Part of a small language model's weights: 12 heads of 32.
MLP neurons of a small language model. Each row is named by its layer, matrix (up: input weights; down: output weights) and neuron, and shows model dimensions 128-255. Each number is 200 + 20 x the weight over its row's rms, rounded and kept within 0 to 999.
After each neuron's rows, "fires on" lists the tokens most often at its 100 highest values on Wikipedia text that the model never trained on.

L5.up138,232,198,174,216,232,211,174,183,192,175,192,233,220,220,229,180,209,166,233,236,184,206,206,193,179,217,174,198,190,214,208,205,178,210,213,209,172,200,194,218,228,197,193,178,201,219,183,191,193,175,163,192,227,203,200,235,201,192,173,173,187,244,218,178,174,195,220,171,189,211,188,210,208,181,217,192,225,213,204,189,205,236,156,225,199,212,207,231,208,204,192,185,161,227,167,211,145,211,216,175,188,207,209,183,228,203,203,183,203,195,190,238,180,197,178,183,188,161,200,216,204,219,202,190,167,205,191,170
L5.down138,214,224,175,204,193,211,173,159,195,193,228,210,219,192,225,203,190,208,205,223,199,189,216,200,206,230,222,208,224,217,192,173,185,201,207,191,191,195,203,216,221,212,194,174,190,206,194,223,183,168,202,205,220,216,187,193,185,199,165,219,204,246,159,209,174,217,221,217,223,225,185,208,200,194,202,230,202,193,192,201,191,224,175,216,204,202,202,219,180,185,177,224,202,197,206,179,180,230,206,183,191,255,233,220,200,215,205,190,190,182,195,244,193,181,202,191,211,197,198,242,198,155,237,210,187,257,195,219
fires on: " (", " ", "′", " Party"

L5.up193,169,195,182,220,209,198,188,178,195,217,189,209,183,163,222,205,228,193,199,223,203,213,208,225,187,216,175,163,215,195,214,228,176,165,159,141,186,192,209,197,193,204,226,187,189,217,182,212,233,190,152,194,201,220,199,227,174,192,224,195,159,233,190,182,196,217,180,189,186,186,195,199,177,199,253,194,232,179,179,183,186,194,200,214,199,205,201,200,206,223,222,214,199,200,183,190,186,226,197,199,186,192,204,192,203,205,216,219,169,177,218,171,186,211,209,189,197,208,220,214,222,194,191,194,174,210,165,138
L5.down193,185,197,197,203,240,187,222,228,215,179,185,191,253,177,204,197,201,214,171,228,217,203,213,225,205,198,213,238,186,191,224,206,207,217,213,159,194,202,173,163,209,213,188,215,165,181,240,193,195,177,216,210,251,238,189,195,200,191,185,157,243,214,182,232,213,193,187,221,185,211,204,210,200,203,191,186,220,215,214,209,213,196,186,209,196,168,176,178,213,170,191,206,185,203,199,212,228,193,229,201,179,203,209,218,200,192,211,206,194,215,198,245,193,201,184,174,191,217,208,231,200,237,189,229,200,265,202,189
fires on: " ", " (", "liament", "–"

L2.up462,189,181,168,188,166,230,197,240,193,207,170,172,191,198,186,163,194,187,175,217,189,200,182,163,174,215,196,192,189,214,184,234,183,247,206,209,188,193,186,174,196,206,224,193,179,182,186,200,221,243,199,208,172,152,178,185,180,171,208,166,223,223,184,207,212,209,174,207,199,202,217,192,207,201,190,175,199,212,188,188,175,258,210,179,194,191,209,206,226,173,245,183,219,209,170,191,200,214,195,210,192,193,187,209,203,184,171,188,184,205,196,195,183,184,180,204,208,181,180,191,185,176,193,203,201,213,198,164
L2.down462,168,210,207,201,190,174,198,197,216,209,202,222,211,166,167,199,191,197,190,199,216,230,224,226,204,175,189,246,193,239,168,197,213,200,189,183,210,178,216,212,228,202,175,215,210,212,210,179,179,180,213,216,182,173,212,211,196,241,184,195,170,211,224,214,202,216,191,199,221,233,218,206,215,206,202,165,195,184,213,203,214,200,193,199,164,201,200,190,198,183,186,179,167,190,211,199,201,204,180,203,221,217,215,191,193,187,190,180,185,213,175,183,201,196,189,196,212,212,202,211,191,223,204,211,203,211,194,200
fires on: " (", "ings", ":", " at", "um"

L7.up1118,222,154,219,223,186,214,197,216,187,228,198,190,185,199,181,182,211,216,172,198,186,161,189,189,180,196,191,167,195,197,183,217,187,197,184,181,210,238,204,195,194,214,171,192,199,183,190,208,196,210,194,226,193,185,196,213,197,193,195,232,203,215,203,192,208,188,191,176,191,172,213,228,193,209,183,222,218,189,194,181,181,220,221,222,206,211,228,190,191,210,216,187,178,225,169,204,202,203,187,219,231,189,191,202,208,184,196,169,249,242,225,191,200,155,201,196,193,209,216,181,215,168,179,211,199,166,228,245
L7.down1118,208,203,214,189,208,256,205,215,215,216,195,216,226,187,187,185,215,201,199,192,213,214,198,199,219,199,187,180,222,196,196,211,184,224,179,207,201,205,199,182,196,175,216,195,201,198,212,206,197,206,201,187,202,199,201,199,184,208,183,193,205,218,212,202,203,217,194,184,214,188,176,211,223,192,175,206,207,206,214,210,214,225,206,223,221,208,217,189,175,228,199,179,198,185,212,193,197,194,219,190,186,175,222,209,210,185,182,194,217,213,163,205,201,214,226,203,248,201,208,197,218,212,191,209,191,187,213,178
fires on: " "

L7.up868,198,209,225,189,219,187,198,222,216,227,216,202,232,191,222,189,235,205,191,176,227,193,205,159,178,166,184,244,242,185,158,242,182,177,179,190,182,212,199,189,227,189,188,213,196,246,221,162,225,173,169,216,192,195,182,223,229,170,204,207,191,176,207,165,190,202,207,187,219,209,181,218,189,231,207,198,219,210,206,216,159,231,230,192,199,206,185,216,174,182,227,178,168,172,164,183,178,177,200,206,172,190,208,208,191,164,230,196,182,180,213,230,209,211,187,212,202,189,235,175,180,179,198,205,206,165,186,182
L7.down868,206,149,176,166,193,172,214,181,183,200,208,208,211,205,193,245,179,176,195,185,210,221,189,206,215,197,197,205,235,206,211,210,225,207,237,194,197,240,199,197,198,219,187,221,213,201,206,208,199,229,203,194,228,202,205,193,185,178,209,222,231,181,182,166,224,168,204,186,190,215,167,208,208,217,214,208,207,157,186,145,202,196,181,207,203,204,230,201,188,184,173,168,192,197,226,195,192,188,201,208,172,217,205,183,212,209,192,232,185,202,185,203,181,175,208,173,188,178,159,197,180,198,216,214,211,225,217,233
fires on: " He", " Be", " We", " W", "ic", "er"

L5.up158,180,211,233,192,197,224,186,209,195,243,193,188,201,210,184,168,221,194,202,222,194,184,254,163,204,204,188,205,198,208,209,244,193,199,192,201,202,201,224,186,194,188,163,219,189,171,186,217,198,184,229,227,261,215,196,226,173,196,230,210,206,188,203,175,215,145,191,209,203,185,182,181,213,199,199,199,230,191,177,188,174,218,241,214,196,196,187,210,209,189,185,215,192,200,174,182,184,207,210,206,172,199,189,192,181,219,209,222,203,211,201,200,221,183,201,205,185,165,179,228,185,212,181,198,200,174,150,219
L5.down158,212,206,193,218,221,213,191,250,231,200,194,202,196,172,210,210,185,200,175,175,208,203,225,189,161,205,196,201,173,175,173,154,199,203,199,214,208,216,176,201,197,196,175,197,220,223,240,165,215,182,184,227,168,188,180,227,211,183,193,207,155,196,194,212,206,215,203,150,206,211,183,189,181,175,189,205,188,196,198,188,207,170,177,186,186,223,193,192,205,208,221,199,180,177,171,204,230,195,173,199,216,212,191,208,210,218,195,200,191,186,207,215,174,173,191,161,219,197,228,185,211,209,211,191,190,212,181,203
fires on: " (", " as", "cc", " un"

L2.up1229,204,201,209,166,199,200,175,232,177,218,235,233,238,189,187,209,174,163,199,239,211,218,208,201,200,243,204,222,208,235,195,209,188,221,217,229,212,232,207,163,206,191,208,200,229,184,158,179,185,208,196,218,206,181,194,182,187,191,191,195,192,237,271,162,216,181,169,203,170,202,178,168,226,209,210,193,178,224,198,178,229,204,178,230,203,229,214,226,236,215,204,170,201,216,170,164,172,216,173,179,201,187,194,214,199,199,205,189,213,229,183,216,197,180,173,221,201,167,177,163,192,173,200,207,222,170,205,215
L2.down1229,244,210,209,202,181,193,164,226,201,247,203,204,230,204,176,188,207,200,260,204,231,188,188,215,189,159,189,226,207,190,206,225,201,217,188,204,211,216,195,171,194,193,233,206,199,191,202,194,209,173,234,197,226,214,229,189,220,235,240,187,236,181,205,198,166,204,210,193,214,217,214,193,214,232,240,220,177,210,191,197,186,202,190,191,207,202,190,209,181,219,202,219,219,192,178,201,188,217,166,183,188,199,189,210,233,222,179,226,191,193,217,205,186,202,202,171,214,192,178,244,131,190,221,218,221,201,178,200
fires on: " ", "196", "198", "200"

L7.up1406,212,206,220,185,213,203,184,211,202,206,218,210,203,154,209,187,198,182,177,211,203,217,199,208,229,228,204,183,187,193,197,196,209,174,202,190,203,204,211,145,177,196,163,199,201,196,157,190,213,221,222,214,225,174,254,190,202,198,228,179,221,201,208,177,200,177,180,208,194,206,220,223,204,209,216,207,195,216,246,173,196,226,187,201,222,225,205,246,209,198,231,208,214,192,189,189,149,210,192,202,197,185,204,219,221,171,220,166,186,229,195,206,212,186,175,192,223,201,179,187,199,150,196,218,188,225,168,208
L7.down1406,223,225,238,192,195,219,200,226,199,217,216,212,210,216,228,192,207,189,200,236,207,192,230,194,197,175,204,209,194,202,206,207,179,187,177,214,194,216,186,191,214,197,215,188,190,196,169,202,193,206,169,188,197,184,185,221,185,194,150,203,218,225,204,208,207,217,191,204,187,225,176,208,199,174,208,186,208,199,184,198,203,181,211,203,199,177,201,174,207,212,200,211,186,205,183,175,177,234,195,201,196,182,219,194,163,211,212,207,196,166,163,198,178,216,190,189,208,195,207,203,215,218,217,205,221,159,208,202
fires on: " ", " Mar", " Mus"

L5.up1231,221,227,242,216,211,175,206,208,226,253,203,194,163,189,203,214,221,212,194,221,213,212,212,187,217,155,193,237,232,202,226,221,190,195,178,195,180,188,216,189,208,217,177,179,232,189,220,223,222,193,207,180,198,162,164,206,242,207,212,184,221,199,182,170,198,205,192,243,185,179,198,214,203,230,212,191,207,210,219,188,200,184,187,234,189,211,188,204,191,198,196,175,164,203,204,222,200,184,197,203,189,181,178,209,241,179,212,200,165,184,165,213,190,168,210,208,232,169,202,206,189,206,180,229,204,193,197,189
L5.down1231,192,218,180,198,187,177,178,206,201,223,222,210,174,213,164,206,205,222,187,217,161,206,151,194,242,197,200,214,197,202,204,197,188,188,168,180,238,191,218,219,185,177,197,196,224,213,211,193,217,179,219,211,212,227,216,214,222,172,247,199,193,174,194,175,207,192,184,219,195,220,202,201,149,225,189,237,169,186,215,216,219,218,216,212,184,228,237,197,185,153,200,188,180,180,182,192,211,140,200,169,209,186,178,191,173,201,168,222,201,169,158,184,172,188,225,239,208,199,156,166,226,205,219,197,192,216,209,184
fires on: " gu", " w", " Gu", " Be", " We", " as"

L2.up233,192,176,196,208,198,196,206,260,231,183,197,214,211,154,225,198,200,213,218,197,168,186,204,181,184,202,184,202,214,222,182,219,185,195,185,209,187,222,214,200,201,209,220,175,192,210,218,215,188,213,183,183,206,191,221,220,190,200,214,192,158,184,215,202,208,183,206,206,201,200,201,206,206,190,231,194,201,185,194,210,175,205,206,210,240,173,218,208,223,211,222,165,168,197,180,187,189,226,167,161,166,185,182,234,221,164,202,197,240,199,186,176,180,176,161,249,211,220,189,200,208,185,186,208,193,189,214,213
L2.down233,208,158,206,183,170,188,179,234,227,218,203,181,200,183,208,194,186,220,210,233,205,183,185,184,132,207,205,200,222,191,223,203,187,202,218,167,171,170,197,165,177,183,185,202,215,253,183,179,209,208,226,207,219,222,223,202,172,209,223,202,235,175,193,197,213,202,212,198,190,189,189,216,196,197,209,178,203,200,201,211,216,213,230,220,217,164,228,212,255,216,161,172,189,193,200,199,180,220,190,205,201,177,237,181,214,195,194,208,214,204,189,187,223,213,202,173,194,188,166,185,191,191,192,205,199,210,171,192
fires on: " –", " as", "\"", "'s", " -", " star"

L5.up1200,201,168,192,190,181,220,205,207,192,217,208,227,208,166,219,190,254,185,189,231,188,222,218,178,172,192,169,221,217,180,171,226,220,222,193,235,178,196,197,170,161,177,182,197,178,212,210,180,192,198,171,195,188,175,195,242,196,205,216,202,206,207,174,195,219,176,205,238,188,223,204,190,195,182,174,173,205,221,197,176,196,252,206,167,235,215,175,191,244,201,207,187,205,160,159,174,195,244,194,221,193,238,211,210,200,195,209,168,213,216,189,215,200,182,207,218,205,235,212,201,230,210,175,154,173,196,223,193
L5.down1200,229,209,229,200,178,245,200,219,221,178,218,198,209,221,229,215,206,163,172,191,202,174,192,193,205,220,230,206,190,237,213,162,165,228,183,207,191,206,179,238,213,188,176,179,224,197,199,197,201,225,225,202,178,205,195,184,198,206,201,198,208,224,221,183,203,192,172,180,199,163,206,227,209,196,212,208,215,170,189,221,147,189,185,167,180,204,195,194,203,190,219,213,176,174,187,170,228,190,214,165,231,189,179,203,205,177,171,204,196,192,164,200,213,190,213,188,228,175,184,208,193,211,207,178,214,215,183,207
fires on: " ", "–", "-", "—"

L2.up908,188,172,166,202,228,214,210,220,190,202,185,210,216,198,206,182,186,167,196,212,196,155,187,195,190,205,250,197,213,198,178,227,190,211,228,222,221,216,220,208,209,192,193,196,185,228,217,187,204,216,187,197,197,192,202,232,198,171,164,221,184,221,217,170,207,208,207,185,200,209,187,192,209,191,223,219,218,210,151,196,176,206,237,178,231,194,233,204,215,197,177,209,211,195,182,189,194,206,139,166,180,201,182,252,224,170,219,172,191,214,204,204,228,204,185,216,193,204,222,216,210,221,176,225,217,196,232,205
L2.down908,223,177,218,170,186,205,180,228,213,194,210,179,228,199,227,203,187,197,229,226,236,198,209,209,198,213,182,196,216,206,211,184,151,181,195,196,185,206,216,188,203,207,169,193,197,213,220,189,241,171,202,204,168,214,191,190,184,162,171,190,205,182,179,187,224,149,211,190,212,199,221,202,189,201,153,217,188,183,207,211,216,209,212,197,199,229,209,221,207,208,164,221,212,209,201,206,191,231,200,222,189,179,205,193,186,224,189,186,223,229,210,209,232,192,206,196,207,179,171,184,178,218,210,218,171,184,195,202
fires on: " new", " other", " New", ":", " -", "ther"

L2.up301,183,165,189,228,203,189,171,222,202,191,235,261,185,187,205,209,189,220,194,219,215,210,181,182,191,219,185,193,206,232,195,205,193,198,222,200,197,220,234,202,186,212,228,207,203,190,185,235,194,231,181,214,190,204,176,196,195,198,183,194,165,208,239,219,204,166,183,147,211,192,164,165,172,174,242,185,187,181,211,218,189,191,201,193,227,211,241,182,238,220,206,189,190,195,191,206,196,199,191,177,205,210,167,224,216,190,192,161,199,216,168,206,204,180,190,232,190,212,194,207,194,203,209,234,192,167,199,201
L2.down301,221,175,210,181,162,201,203,166,206,158,211,247,174,202,195,192,199,213,211,218,171,197,213,186,198,213,219,211,205,217,201,201,199,218,236,219,199,214,227,179,168,187,230,187,179,165,200,170,212,207,190,223,194,207,182,211,232,198,183,188,246,201,185,202,184,197,222,222,191,207,193,186,237,205,204,183,219,205,198,225,226,212,159,211,189,238,213,191,206,198,209,172,211,184,181,217,154,201,202,198,210,180,186,205,184,209,195,178,207,201,162,198,221,231,196,177,216,229,212,198,193,206,211,187,214,145,210,189
fires on: " of", " |", " had", " ", "ed"

L5.up385,182,210,198,188,198,223,192,213,204,185,223,200,194,217,215,164,243,220,219,191,168,199,197,188,174,226,189,188,204,181,194,228,203,191,201,192,211,201,192,176,186,242,198,212,207,183,184,173,208,177,193,192,224,165,202,230,209,176,159,219,184,202,223,191,178,200,191,215,189,250,170,202,182,196,198,205,225,216,211,205,225,183,226,210,219,213,196,212,224,225,193,201,186,186,209,200,163,206,181,208,221,217,188,181,223,202,237,167,175,221,187,210,194,229,206,221,197,146,187,196,190,204,194,196,199,191,180,209
L5.down385,228,226,182,199,191,185,215,188,204,197,187,186,205,214,194,231,180,203,227,213,208,210,222,179,210,183,188,269,215,189,178,203,205,215,197,191,223,197,195,223,193,191,192,156,196,236,208,186,186,149,205,193,209,201,182,174,166,210,221,201,174,201,225,184,238,203,186,204,218,214,201,178,212,222,204,170,184,188,195,187,227,207,236,228,220,191,214,194,217,185,203,195,240,199,186,202,187,202,215,192,159,197,189,191,229,229,176,243,211,172,241,180,237,195,220,192,177,204,182,198,213,217,206,211,211,224,174,223
fires on: " and", " Party", "h", "ic", "en", "re"

L2.up473,174,228,205,192,163,201,252,189,197,206,187,193,209,172,210,206,215,192,228,233,185,206,202,186,211,217,237,195,193,213,205,197,189,198,179,208,182,222,187,170,208,182,207,200,174,161,174,201,181,213,178,231,156,172,193,227,206,206,211,224,204,221,202,228,223,215,207,215,177,249,206,184,183,217,197,198,210,202,212,226,201,213,226,204,159,228,221,220,183,177,178,184,214,202,208,215,196,240,165,149,207,177,202,197,191,167,172,203,213,230,171,190,218,192,168,186,171,202,197,207,220,165,208,172,178,229,241,201
L2.down473,203,189,229,173,241,206,209,242,213,221,213,169,192,203,181,222,186,219,229,246,176,216,210,205,206,190,195,215,229,199,194,184,205,187,201,194,215,168,238,214,179,178,212,218,202,183,209,157,204,175,196,203,177,183,198,188,166,205,235,187,204,208,236,216,198,177,192,221,218,203,183,156,216,169,173,195,186,187,212,212,199,204,206,246,212,194,204,198,224,192,209,183,194,215,223,190,187,181,176,197,238,198,207,193,227,222,140,200,187,245,196,171,216,198,177,181,221,187,182,196,244,215,210,177,162,204,196,191
fires on: "ure", "le", "oor", "ity", "th", "re"

L7.up363,198,172,178,214,207,187,198,232,191,182,196,186,209,214,159,203,211,216,225,236,192,235,190,174,192,200,207,224,190,229,218,213,175,201,209,219,210,197,206,176,195,204,233,165,169,158,210,219,174,215,166,214,223,194,213,216,200,189,214,167,207,201,204,198,211,204,174,221,169,192,184,212,229,237,210,209,191,213,183,180,191,211,180,247,207,187,227,232,196,217,209,182,195,219,184,196,177,204,170,163,165,208,202,221,210,167,223,178,177,205,230,234,227,198,190,172,194,167,193,200,204,186,184,220,184,215,246,215
L7.down363,198,219,172,201,208,223,247,231,211,206,214,139,224,206,238,221,203,190,199,177,180,180,163,170,230,193,196,189,189,250,226,199,187,181,225,197,214,189,192,222,198,212,203,197,231,194,194,205,170,207,173,184,196,193,160,205,222,213,191,203,210,201,245,186,200,191,194,164,185,209,168,219,221,203,172,186,172,190,241,206,181,195,200,188,196,210,164,191,194,191,191,208,222,182,230,222,195,220,189,163,164,166,212,231,222,206,197,213,195,211,184,229,204,196,186,212,169,211,211,217,213,199,199,193,201,195,204,188
fires on: " to", " before", " would", " ", " F"

L2.up163,237,189,201,205,175,212,191,232,189,225,176,215,215,183,214,201,208,177,242,185,203,190,218,189,182,174,186,192,204,207,190,229,200,186,197,203,179,197,203,185,197,207,221,186,225,167,173,167,231,199,198,189,212,173,218,211,205,197,192,190,169,218,179,172,193,214,189,222,188,211,221,204,187,176,185,216,234,237,198,177,191,241,212,218,182,205,187,209,185,226,248,214,197,210,211,187,200,190,184,192,182,182,197,179,177,172,229,181,182,228,203,199,192,177,193,191,189,176,221,171,214,156,191,186,223,178,198,159
L2.down163,204,197,174,201,261,233,231,209,227,189,189,171,197,184,201,208,192,180,222,224,211,214,189,206,201,223,166,188,207,200,172,208,239,178,176,187,227,226,203,233,193,178,174,205,238,161,194,242,210,214,200,196,213,211,174,168,172,234,186,226,228,205,155,190,179,226,195,192,202,186,202,205,216,195,204,197,205,157,208,193,197,193,197,194,254,218,190,187,223,213,210,185,194,222,195,191,195,219,200,203,208,216,189,229,228,207,189,214,178,218,260,212,190,227,228,198,227,197,239,194,184,175,208,224,191,214,192,180
fires on: " ", " the"

L5.up1468,208,161,224,211,201,203,206,203,188,219,228,194,246,179,175,192,217,191,234,199,167,227,196,185,190,212,163,216,170,227,192,192,208,198,217,216,179,221,180,209,163,224,205,168,228,163,185,184,207,225,201,224,216,187,201,184,203,198,194,208,197,224,185,183,177,215,188,174,240,192,197,201,210,195,202,200,200,210,233,186,186,245,199,232,222,192,206,183,229,199,184,195,226,204,179,190,208,198,184,191,184,222,200,203,184,194,229,193,205,246,150,208,216,179,190,197,230,194,178,183,216,175,194,210,220,186,196,189
L5.down1468,214,198,200,196,209,273,207,240,194,227,183,207,202,173,209,195,198,214,223,220,193,196,226,205,182,203,168,182,171,198,197,208,181,217,202,228,181,213,170,188,191,161,194,180,179,214,196,202,205,175,193,197,210,194,205,204,184,210,171,167,216,221,198,188,198,210,210,206,184,220,189,195,207,223,204,202,207,220,183,175,209,173,210,193,222,199,195,225,210,259,200,184,203,180,195,208,208,190,203,228,203,199,213,224,217,203,190,215,229,204,209,200,202,174,200,185,199,219,196,206,205,187,182,231,195,194,205,204
fires on: " "

L7.up618,208,185,149,198,195,173,222,247,177,194,214,186,201,217,237,207,217,214,175,187,186,201,208,203,169,196,209,217,215,196,215,228,184,202,197,194,183,190,201,204,206,206,181,184,205,180,194,206,167,219,199,200,198,209,226,223,196,227,202,178,181,188,178,189,198,204,207,248,182,217,192,200,196,213,211,197,240,216,213,167,190,208,216,238,160,195,228,208,211,183,241,214,163,206,206,195,177,200,190,205,189,220,204,196,207,166,205,188,169,172,205,190,218,222,202,211,184,183,202,196,210,185,192,183,188,185,195,182
L7.down618,242,231,186,191,194,219,203,195,181,225,246,208,210,222,197,209,208,208,203,193,217,210,210,190,256,188,188,192,165,213,206,222,205,213,183,232,163,192,188,203,247,224,200,183,181,241,185,208,181,160,194,196,198,185,165,208,172,203,204,203,233,198,225,208,221,216,179,222,195,203,248,172,209,193,213,200,213,203,158,207,196,221,206,186,221,216,197,179,189,222,183,172,220,168,175,199,213,201,243,204,195,143,237,193,211,212,164,206,214,179,209,197,202,183,200,219,214,240,224,212,205,224,225,208,175,176,184,190
fires on: "et", "en", "it", " Can", "ill", "ic"

L7.up1218,155,203,212,213,198,224,235,150,181,180,187,185,227,223,224,182,220,209,198,249,153,195,178,199,192,195,174,193,189,220,157,180,190,181,204,217,211,215,211,168,214,238,210,220,200,167,194,153,181,215,171,208,239,217,167,204,189,215,203,187,202,201,209,159,224,168,218,197,212,220,195,202,216,215,216,185,201,220,181,177,217,173,193,235,261,210,202,212,212,203,223,201,217,194,172,199,166,211,182,200,194,208,219,213,204,199,221,196,198,204,193,228,226,171,206,173,223,225,183,164,235,174,198,227,182,206,179,205
L7.down1218,203,201,204,188,188,213,213,195,240,190,185,208,190,177,195,214,190,209,166,225,198,202,219,191,181,194,196,182,203,155,251,193,187,220,194,172,209,198,203,194,189,184,188,181,209,215,199,212,202,178,228,188,198,232,178,196,218,191,215,199,159,184,182,186,219,199,186,172,187,174,162,198,181,186,172,224,198,167,223,218,199,204,214,163,218,241,203,216,208,173,170,188,236,203,232,183,194,196,189,164,202,181,210,257,180,198,161,193,200,202,231,200,200,252,209,225,186,204,202,202,184,205,196,204,184,198,228,179
fires on: " R", "–", " Cal", " of", "-", " sc"

L2.up399,197,200,225,194,186,198,230,241,220,207,212,223,216,184,246,184,171,183,212,214,203,206,201,196,190,206,206,193,212,207,178,225,175,201,227,212,189,193,155,208,197,220,182,185,193,172,195,234,239,200,188,204,219,173,232,250,212,171,214,193,205,230,195,175,222,188,175,216,177,183,209,206,217,170,242,191,229,218,193,155,169,217,199,194,221,198,216,216,193,207,227,177,174,185,212,207,178,233,178,167,181,161,200,216,186,163,195,178,229,214,192,176,210,152,201,211,182,207,212,225,167,176,204,198,217,168,224,218
L2.down399,206,189,197,213,149,205,177,227,190,228,232,187,213,183,194,213,189,182,188,206,183,205,222,211,201,187,205,218,214,193,187,185,172,216,194,190,189,192,198,203,199,187,181,174,201,209,219,213,188,192,187,219,179,199,189,217,161,166,204,223,182,199,211,204,196,163,222,168,180,203,216,213,221,180,213,216,225,191,203,208,242,174,180,206,247,218,235,226,234,201,168,196,195,215,164,214,210,235,225,151,178,202,219,218,203,214,201,194,204,222,196,223,204,211,189,173,190,166,170,207,184,204,200,183,178,182,208,192
fires on: ":", " –", "):", " -", "),"

L5.up405,194,208,198,215,178,209,219,169,180,232,189,186,184,182,202,188,212,221,234,185,221,227,222,199,222,220,201,165,209,228,195,259,211,209,206,204,174,199,219,237,201,199,210,173,239,151,187,207,178,242,199,231,204,208,214,204,226,215,207,194,195,216,208,181,167,187,215,170,201,191,229,184,184,230,191,177,211,194,201,159,208,206,196,207,185,192,206,204,184,225,206,176,223,186,193,172,181,163,177,227,199,199,186,176,217,190,174,203,259,233,185,187,222,182,233,238,210,180,237,188,174,180,213,208,199,221,200,181
L5.down405,226,202,174,212,144,192,212,208,198,194,205,225,167,215,211,202,163,205,228,204,170,173,223,182,179,172,183,179,180,198,213,209,161,212,182,233,175,178,204,197,232,198,195,226,203,224,181,174,187,202,199,198,180,184,237,229,174,215,194,177,219,201,201,239,175,209,236,227,195,203,177,166,214,207,240,207,185,205,180,212,200,207,216,185,202,197,210,228,214,176,162,211,191,190,207,182,210,189,205,210,184,190,202,241,232,228,201,192,196,206,195,197,218,216,187,212,218,171,215,195,241,192,216,198,157,216,205,192
fires on: " (", " and", " system", " or", ",", " "

L7.up79,193,180,212,203,242,203,209,217,158,179,211,195,202,198,250,210,214,204,218,231,205,231,204,202,197,176,209,189,218,197,179,204,196,160,198,180,197,153,228,205,165,195,208,191,203,224,190,148,222,182,171,187,200,224,199,172,174,205,217,199,216,218,204,162,201,211,174,176,200,251,225,188,203,252,220,191,193,211,146,192,242,220,184,190,247,219,175,188,260,190,210,203,235,206,207,212,163,197,201,220,211,225,191,188,201,217,200,185,157,219,195,199,219,229,209,163,211,193,229,200,188,190,224,208,201,199,179,184
L7.down79,184,188,156,214,171,177,220,236,245,189,174,174,197,196,188,220,194,195,201,216,188,215,235,189,230,223,217,217,222,220,220,179,175,226,187,182,209,221,179,240,188,189,224,209,199,198,205,179,161,201,225,176,189,202,200,198,199,179,189,198,202,206,207,181,214,175,184,203,204,179,207,195,209,159,200,249,215,155,201,207,180,211,232,209,189,196,180,210,195,213,221,227,180,160,191,207,189,194,179,199,205,202,219,181,196,196,176,209,175,201,204,179,175,213,139,217,163,215,211,194,191,196,215,191,220,214,213,197
fires on: "-", " |\n", "–", " Pro", " pro"

L7.up1499,181,182,172,198,176,184,178,236,200,226,191,238,182,217,179,191,192,217,196,207,212,169,188,181,194,194,195,179,240,239,159,210,212,189,210,202,232,183,193,207,203,230,166,190,205,183,205,201,239,208,195,184,168,185,228,213,202,166,162,211,215,200,201,213,176,157,213,193,213,210,188,166,207,182,191,186,189,192,241,189,218,185,222,216,240,202,192,212,204,231,187,218,168,174,188,209,190,242,212,138,171,191,173,182,212,190,193,196,197,213,209,213,227,208,206,192,189,180,174,201,214,200,199,232,178,184,213,196
L7.down1499,249,187,177,178,212,212,183,191,186,205,193,199,206,240,191,186,223,204,181,243,170,215,192,181,212,210,207,188,188,213,189,189,188,190,201,222,194,195,180,194,207,181,191,197,166,212,145,184,181,168,233,191,175,207,188,206,177,206,184,208,185,175,230,200,193,230,193,210,198,216,201,225,174,242,192,196,205,185,204,244,226,195,167,179,199,177,214,198,202,193,194,187,224,229,220,190,211,226,200,166,190,191,205,171,156,205,169,200,228,182,192,235,189,223,207,175,196,184,207,216,208,196,239,196,204,183,203,206
fires on: "S", " of", "e", "l", " |", "s"

L2.up1272,210,203,262,199,221,193,213,185,152,206,213,213,215,205,224,188,218,168,196,180,232,199,218,193,186,214,193,172,192,193,168,197,209,171,186,210,202,207,223,191,236,200,188,204,195,188,218,161,267,176,169,190,206,181,195,206,202,207,198,222,158,211,160,181,181,223,184,191,182,200,211,175,168,203,190,216,203,209,184,181,211,224,195,229,221,175,185,204,215,190,203,205,171,223,183,190,187,189,189,181,195,191,199,196,173,179,212,192,166,215,234,237,172,219,221,214,174,171,201,201,177,237,201,246,195,222,187,196
L2.down1272,186,212,201,207,167,221,224,172,196,217,206,170,173,193,180,194,192,189,200,243,203,217,194,244,185,187,206,192,207,150,186,200,196,214,216,204,215,198,215,172,248,194,178,221,206,216,230,204,203,155,169,180,174,197,204,174,230,192,231,253,229,177,178,201,213,212,181,208,226,215,179,194,182,208,207,213,175,185,191,216,225,210,204,201,214,194,203,254,227,184,206,169,209,185,212,245,188,194,204,200,215,228,174,223,208,212,176,175,213,218,217,206,186,225,175,223,192,201,196,203,224,192,197,181,194,199,192,206
fires on: " se", "le", " we", " Fre", "we", " fre"